config.yaml
num_hidden_layers: 16
hidden_size: 160
num_attention_heads: 2
num_key_value_heads: 1
head_dim: 64
intermediate_size: 448
vocab_size: 2583
hidden_act: "swiglu"
norm: "rmsnorm"
norm_place: "pre"
norm_eps: 1e-05
positions: "rope"
rope_theta: 1000000.0
rope_fraction: 1.0
qk_norm: true
attn_scale: 0.125
bias: "none"
tie_word_embeddings: false
parallel_block: false
init: "trunc"
init_std_qkv: 0.0244
init_std_o: 0.0272
init_std_up: 0.0244
init_std_down: 0.0
optimizer: "muon_variant"
learning_rate: 0.0115
lr_mult_o: 3.0
beta1: 0.9
lr_head: 0.00754
warmup_steps: 0
schedule: "wsd"
decay_fraction: 0.596
decay_shape: "linear"
final_lr_fraction: 0.0
batch_tokens: 16384
max_seq_len: 256
doc_mask: false
z_loss: 1e-05
train_tokens: 137200000
max_steps: 8375
dataset: "wikipedia_en"
MLP neurons of a small language model. Each row is named by its layer, matrix (gate and up: input weights) and neuron, and shows model dimensions 16-143. Each number is 128 + 24 x the weight over its row's rms, rounded and kept within 0 to 255. A neuron's up and down rows have the sign that makes its largest values positive.
After each neuron's rows, "fires after" lists the tokens most often just before its 100 highest values on Wikipedia text that the model never trained on.

L4.gate113 [117 130 108 115 133 119  62 127 108 134 139 136 136 158  94 137 110 104 142 164 146 122 153 116 120 145 109 119 138 119 140 100 131 145 105 103 127 118 134 111 177 154 147 118 123 183 143 144 134 115 179 144 161 103 148 131  63 109 143 114 170 165 106 127 111 136 130 165 125  90 119 105 157 139 155  86 139  85 139 171 120 144  89 133 139 143 131 102 111 164 149 130 120 112 136 132 147 133 107 132 111 100 135 113 138  77 139 141 171 138 114 182 141 116 109 123 144 144 111  94 114 142 138  81 144 130 125  80]
L4.up113 [108  99 105 135 119 119 152 127 108 156 151 156 149  64 127 121 129 124 128 136 164 110  99 109 113 112  95  93 104 130  96 116 126 120 179  99 103 131 206  97 140 147 164 157 132 118 103 136 158 114 115 136 135  94 144 124 101 116 121  75 108 169 106  86  89 125 150 150 141 151 133 121 179 130 153 171 148 111 165 148 178  85 147 170 149 147 106 156 138 120 124 110 133 114 145 110 171 119 141 102 107 127 135 150 140 131 167 125 153 153 108 112 144  87 147 156 147 171 131  92 118 105 129 150 135 131 111 149]
fires after: " f", " War", "iter", " res", "at"

L8.gate309 [170 138  79  92 124 130 141 163 185 150 106  92 115 123 142 146 144 109 127 133 123 112 169 176 119 149 110 120  95 122 113 162 146 117 113 160 105 171 120 137 157 141 109 147  86 156 168 121 140  91 122 104 128 145 140 134 137 107 176 159 109  92 114 148 115 115 122 101 161 115 102 102 110 123 166 103 129 158 143  72 128 116 143 107 141 134 142 138 126 147  66 110 112 121 130 119 107 143  95 116 134  81 118 146 135  85 146 113 107  84 127 132 117 126 137 140 108 117 128 160 162 134 134 153 126 135 112 110]
L8.up309 [125 131 178 122 158 149 142 100 159 169  99 134 132 157  84 137  80 173 109 111 105  83 166 115 153 126 106 108 134 157 125 176 148  99 107 112 126 116 120 146 109 130 116 113 129 171 100 147 104 140 122 120 144 128 171 153 117 112 112 130  97 140 132 143 136 120 103 103 125 120 113 131 106  76 117 117 107 115 150 134 107 111 148 103 148 118 167  92  85 135 154  77  81 146 151  84 147 124 166 139 183 112 114  88 125 152 160 129  91  97 155 146 136 156 125 144 143 138 107 103 122 123 168 141 124  96 149 101]
fires after: " ph", " g", " b", " U", "%"

L9.gate40 [157 141 129 152 103 120 156 122  90 159 132  82 134 127 135 163 156 117 139 122 141 158 155 114 124 116 160 103 166 142  66 125 130 130 147 137 131 111 122 152 151  75 136  63 132 113 132 192 148 123 150 104  95 131 116 132 111 110 114 149  95 135 121  94 104 134 177  70  94  95 158 143 119  86 128 127 154 142 122 122 167 122 145 109 171 158 129 102 119 116 106 148 122 159 157  88 120 135 111 135 108 171 132 109 114 111 153 116 127 126 123 146 109 135 113 132 191 158 111 166 116 115 131 157 101  65 130 125]
L9.up40 [162 155 151 138 126 161 137 156  83 104 144  94 153 168 137 115 123 146 102 159  82 141 141 109 104 125 172 118 129 145  83 103 157 141 124  92  91  79 110 119 120  93 130  95 122 129  82 153 135 148 120 101 134 150 141 146  83 142  89 150 124 114 111 101 102 150 140 112 127 159  94  92 135 160 171 114 127 107 119 142 106 175 117 146 147 121 148 134 127 115 101  87 101 121 141 117  94 131 107 150 144 142 154 139  87  73 117 138 137 154 101 130  98 137 139  90 182 112 118 115 119  75 110 118  86 115 134 113]
fires after: ",", "ebsite", "us"

L5.gate284 [120 119 125 125 140 139 156 109 118 134 172 141 143 167 152 166 112 109 107 142 157  77 116 137 139 107  93  84 119 192 122 139 130  87 151 133 138 141 106 145 119 144 156 107 122 123 135 112  83 162 127 109 102 138 113  91  76 110 137  73 122 141 160  90 123 131 133 134 120 178 150 147 158 102 127 120 175 150 131  79 150 141 128 153 112 153 117 141 166 151 141 103 112 151 142  88 112 104 114 122 124 134 122 122 128 164 172 110 132 115 114 117 155  85 114 137 124  77 135 150 127  94  97 126 101 140 144 133]
L5.up284 [188 120 104 139  65 102 141 133 128 109 108 128 153 108 188 115 123 130 142 123 138 159 123 135  83 133 133 143  95 125 147 123 107 160  97 117  77 107 119  96 124 170 103 144 106 160 115 126 118 133 180 105 136 146 137 145 113 133  99 114 133  96 110 148 124 116 133 184 133 120 136 115 116 144 155 110  91 154  96  74 171 148  80 106 108 118 134  90 124 126 135 108 159 126 109 140 130 149 125 152 140 109 133  74 165 124 121 163 122 125 120 151 146 121 141 133 125 132 128 127  89 132 120 153  79 117 125 139]
fires after: " f", " ad", " Med", "om", " At", " d"

L10.gate154 [135 108 139 154 166 113 121 134 125 158 131  97  75  89 155 179 150 129 135 138 140 152 146  98 115 133 131 133 119 131 144 160 137 170 132  99  97  96 107 126 105 124 123 117  82 137 138 186 127 132 106 141 143 113 121  77 102 137 117 110 117 153  92 137 124 139 143  71  92 171  97 139 117 108 122 133 167 136 174 134  97 154  87 163 168 125 135 106 146  89 111 142 111 127 158 122 112 132 109 182 101 150 146 164 130 140 102 100 110 142 114  96 109 137 169 134 117 131 109 131 124 134 129 166 114 130 175 127]
L10.up154 [118 138 115 116  83 139 126 129 104 175 129 136 150 118 153 119 160 170 103 105 110 112  82 103 163 172 144 114 132 159 136 142 143 131  76 125 163 123 123 133 129 119 169 123 138 121 136 123 167 138 130 114 119 136 134 167 125 158 137 123 169 121 159 128 177 152 140 129  96 157 151 119 122 171 135 162 141 153 131 133 176  85 147 164 120 119  94 137 150 100 128 121 139 127 134 150  81 121 105 171 109 122 169 116 126  71 149 112  94 138  82 129 157 103 135 103  95 162 132 134 134 119 129 104 109 133 114 119]
fires after: ",", " of", " in", " resp", " ex", " Sw"

L6.gate298 [128  89 126 137 132 179 150 113 106 134 117  52 194 117 107 148 169  89 110 126 153 147 146 117 102 149 154 128 152 112 141 112 113 126 146 130 119  93 117 142 124 106 131  84 147 149 121 108 138 116 121 120  79 133 147 120 103  79  82 123 133 130 120 103 165 133 119  88 141 142 150 129  93 158 133 134 131 128 124 163 153 173  95 113 119 116 136 138 135 109 136 122 161 124 147  89 131 150 105 108 110 153  69 120 150 135 140  90 132 126 145 116 153 150 104 131  99 127  95 121 127 106 152 101  96  90 116  77]
L6.up298 [153 122 160 132 169 123  79 120 121 151 128 142  94 116 142 133 152 144 103 154  97 199 133 133 111 107 136 124 118 150 159 185 111 120 153  94  74  97 168 104 122 111  90 146 122 133  85 124 146 139 121 117 130 101 129 132 123 121 104 136  86 149 108 114 144 162 106 121 162 130 120 120 116 162 141 116 125 127 129 144 151 157 129 122 141 147 111 178 119 130 116 109 133 163  84 148 100 148 108 106 141 147 113 115 119  65 143 138 150  94 129 120 112  95 139 169 161 125 131 131 118 152 184 135 158  72 148 141]
fires after: ",", ".", " h", " H", " Th", " Al"

L6.gate341 [148 113 119 122 110 142 132 153 130 153 168 108 102 154 150 124 109 110 176 125  77 127 147  88  96 146 150 102 145 140 110 149  83 126  93 179 154 128  89 126 120 102 124 153  98 170 166 126 110 117 157 147 165  87 137 113 122 102 114  90 143 179 141 153 121 131 167 136 162 133 166 138 146 111 158 163 180  94 119 130 109 161 141 123 144 120 132 129 155 153 124 161  64 132 128 128 150 134 156 113 136 118 120 150 117 110  92  91 132 139 136 151 135 144 150 115 158 115 179 111 126 156 134  93 136  96 123 125]
L6.up341 [129 118 131 119 131 132  90 147 163 110 132 136 135 153 146 143  78  99 115  77 107 125  63 128 124 102 163 147 147 160 107 131 100 128 104 116 151 137 109 152 157  78 125 146 172 154 113 154 113 104 128 137 140  94 148 134 135 130 159 108 140 160 115 149 127 120 133 176 101  95 138 137 109 126 139 173 139 148 133 118 112 140 160 140 131 112 127 119 110 148  89 166 113 114  94 136 152 153 155 105 140 126  90 167 140 168 139 167 127 108 142 115 121 166 123 118 104 190 149 107 141  93 153 121 100 125 124 132]
fires after: " |", ":", "at", " ent", "n", " cult"

L6.gate443 [ 93  98 111 120 173 115 147 121 160 170 134  60 123 137 106 118 145  69 139 137 158 140 131 154 130 108 154  92 104 110 121 148 103 158 147 124 125 141 135 107 131 112 107 133 107 128 135 175 101 165 147 139 130  97 140 122 103 171 102 131  90  94 137 134 116 133 119 123 105 108 143 156 151 115 168  99 143 121 124 130  92 121 130 176 103 115 146 115 118 115 185 148 110 125 160  93 118 110 136 105 145 160  91 102 124 130 121 139 103 158 184 159 127 172 129 153 169 134 119  83 143 101 136 133 119 174 127 137]
L6.up443 [117 124 140 101 119  81 119 125 141 123  93 131 103 140 102 107  93  97 128 169 110 115 125 117 143 109 128 114 111  95 178 135 150 133 135 155 139 135 130 100 123 120 108  92 155 123 116 121 129 152 140 151 171 185 177 124  88 154  95 131 117 133 112 175 120 148 144 149  94 121  95 130 127 109 135 135 132 155 119 140 138  94 129  89 128 137 137 125 115 171 169 141 138 152 164  58  68 111 106 121 145 170 103 107 156 112 128 161  85 129 131 124 182 122 121 115 149  90 182 138 107 149 149 157  74 123 125 128]
fires after: " B", "er", " ob", " |", "off", "b"

L6.gate61 [ 87 135 128 135 172 111 171 183 103 115 161  93 138 151 134 121 122 127 177 161 132 143 135  98 136 145 104  87 143 108 172 147 141 159  96 146 126 132 140 136 180 121 130 116 124  91  61 133  95 109 182 166 164 125 152 162  96 142  96 110 143 147 125 169 124 118 153 169 106 116 152 102 180 129 169  91 169 121 109 138 117 131 138 123 112 143 106 146 120 118 135 143 106 121 159 153 126 125 121 119  92 144 115 137 133 117  92 157 126 148  88 174  99 138 124 119 184 132 130 164 117  95 118 162 130 144 143 125]
L6.up61 [135  98 124 107 118 107 114 120 135 147 143 104  97 179 135 150  81 115 180 155 140 129 135 114 106 153 136 126 146 120 137 136  82 147  88 118 105 166 126 122 144 113 152 135 179 122  83 139 133 115 139 174 152  97 186 171 113 105 102  90  99 113 107 135 107 102 177 148 121 123 130 122 175 139 134 122 157 183 148 175 152 135 147 140 129 115 123 163 108 134 154 135 142 146 152 134  96 153 127 117 148 163 138 155 131 108 140 142 107 117 143 101  91 146 154 126 151 167 102 128 130  93 122 146  95 172 140 135]
fires after: " |", "iter", ")"

L5.gate100 [160 128 134 154 155 149 115 148 131 166  88 136 158 155 116 134 146 101 109 106 180 100 147 105 138  81  90 127 131 123 134 104  97 148 129 131 114 113 112 149 125 113 107 159 137  88 110 161 131 141 151 178 130 144 126 135  99 110 113 148 101 105 128 154 134 122  91 123  92 131 154 129  97  83 154 131 131 130 113 145 133 162 120 123 128 150  64 158 122 127 127 132 132 103 140  82 149 149 142 158 118 140 126 148 177 158 145 123  96  90  97 134 138 134 130 153 144 123 112 118  93 117 141 165 129 141 148 133]
L5.up100 [145 106 143 162 143 150 133 113 151 112 101 148 122 138 107 136  83 129  90 103  98 124  90 104 159 178 124 112 130 156 105 168 151 116 132  89 116 120 147 112 107 142 132  76 123 153 149 147 114 132 172 134 142  91 170 137 136 138 131 142  93 123  89 144 157 110  92 100 123 131 124 117 124  95  87 169 121 141 117 149 128 136 120 109  90 118 123 136 152  80 134 120 169 162 128 134  74 132 114  90 156  99 118 109 112 153 110 132 145  99 107 126 136 117 124 120 102 127 131 133 151 133 172 107  72  96 167 126]
fires after: " b", " Y", "ul", " B", " r", " ph"

L8.gate44 [121 135 144 169  96 114 159 130  77 133 108 130 138 135 143 162 133  84 147 141 130 100  94 141  71 138 136 127 128 116 135 145 137  92  57  68 106 171  91 171 141 112 167 141 123 115 126 117 124 143 109 120 138 159 110  99  98 125 149 105 136 107 101 141 151 124 150 130  84 157 130 118  92 142 127 115 128 124 117  93 124 147  99 120 150 112 114 120 129 147 147 112 126 140 128 114 135 141 109 113 100 125  96 166  92 115 141 106 147 108 152  94  78  67 129 133 115 143 136 142 100 138 127 138  94 138 114 122]
L8.up44 [150 111 107 117 131 141 100 120 109 185 127 130 154 144 134  99 124 118 170 117  95 118  93 139 124 146 154 135  69 124 168 135 127 128 143 106 130 146 121 168 146 118 170 211 128 115 208 143 176 115 118 131  80 118 153 102 132 117 131 118 144 103 154 134 113 133 148 113 181 160 137 174 119 165 157 133 135 144 161 102 102 141 105  98 152 136 111 148 170 148 142 156 142 132 139 105 123 113 158 135  78 128 131 124 142  97 129 157 102 114 137  87 128 109 124  96  86 112 135 108 103 133 131 162 127 145 128 110]
fires after: " ", "-", " O", "ed"

L10.gate439 [121 169 116 144 151 133 121 135 154 181 146 134 139 120 131 139 146 115  94 117 105 123 197 109  87 123  98 134 146 105 129 128  90  93 167 116  67 117 155 116  98 106 105 112 146 143 151 122 147 123  97  92 120 141 117 111 154 143 114 131 117 108 159 145 113 101 128 141 142 119 160 137 122 144 138  81 167 138  96 171 139 147 155  97 130 121 128 101 152 147  90 150 124 130 110  91 117 139 160 121 141 128 151 176 147  93 117 161 141 117 119 143 141 136 140 133 136 129 138 116 180 100 147 156 169 111 111 114]
L10.up439 [100  85 144 115 115 129 118  84 137 130 144 138 133 131 124 177 115 118 128 166 176 138  85 114 122 139 121 109 142 130  97 143 126 127 209 111  85 147 123  90  90 145  79 111 125 108 134 152 177 130 148 107 108 159 113 172 151 158 139 115 100 121 102 139 111 162  89 146 163 131 133 128 160 139 128 142 129 138 158 168  74  92 157 115 129  87  97 116 110 114 158 101  85 137 133  72 130 138 133  80 141  98 115 122 112 138 116 129 104 111 162 156 129 104 130 136 139 139 126  99 144 114 129 158 116 103 157 128]
fires after: "y", " pl", " ph", " Pl", " b", "se"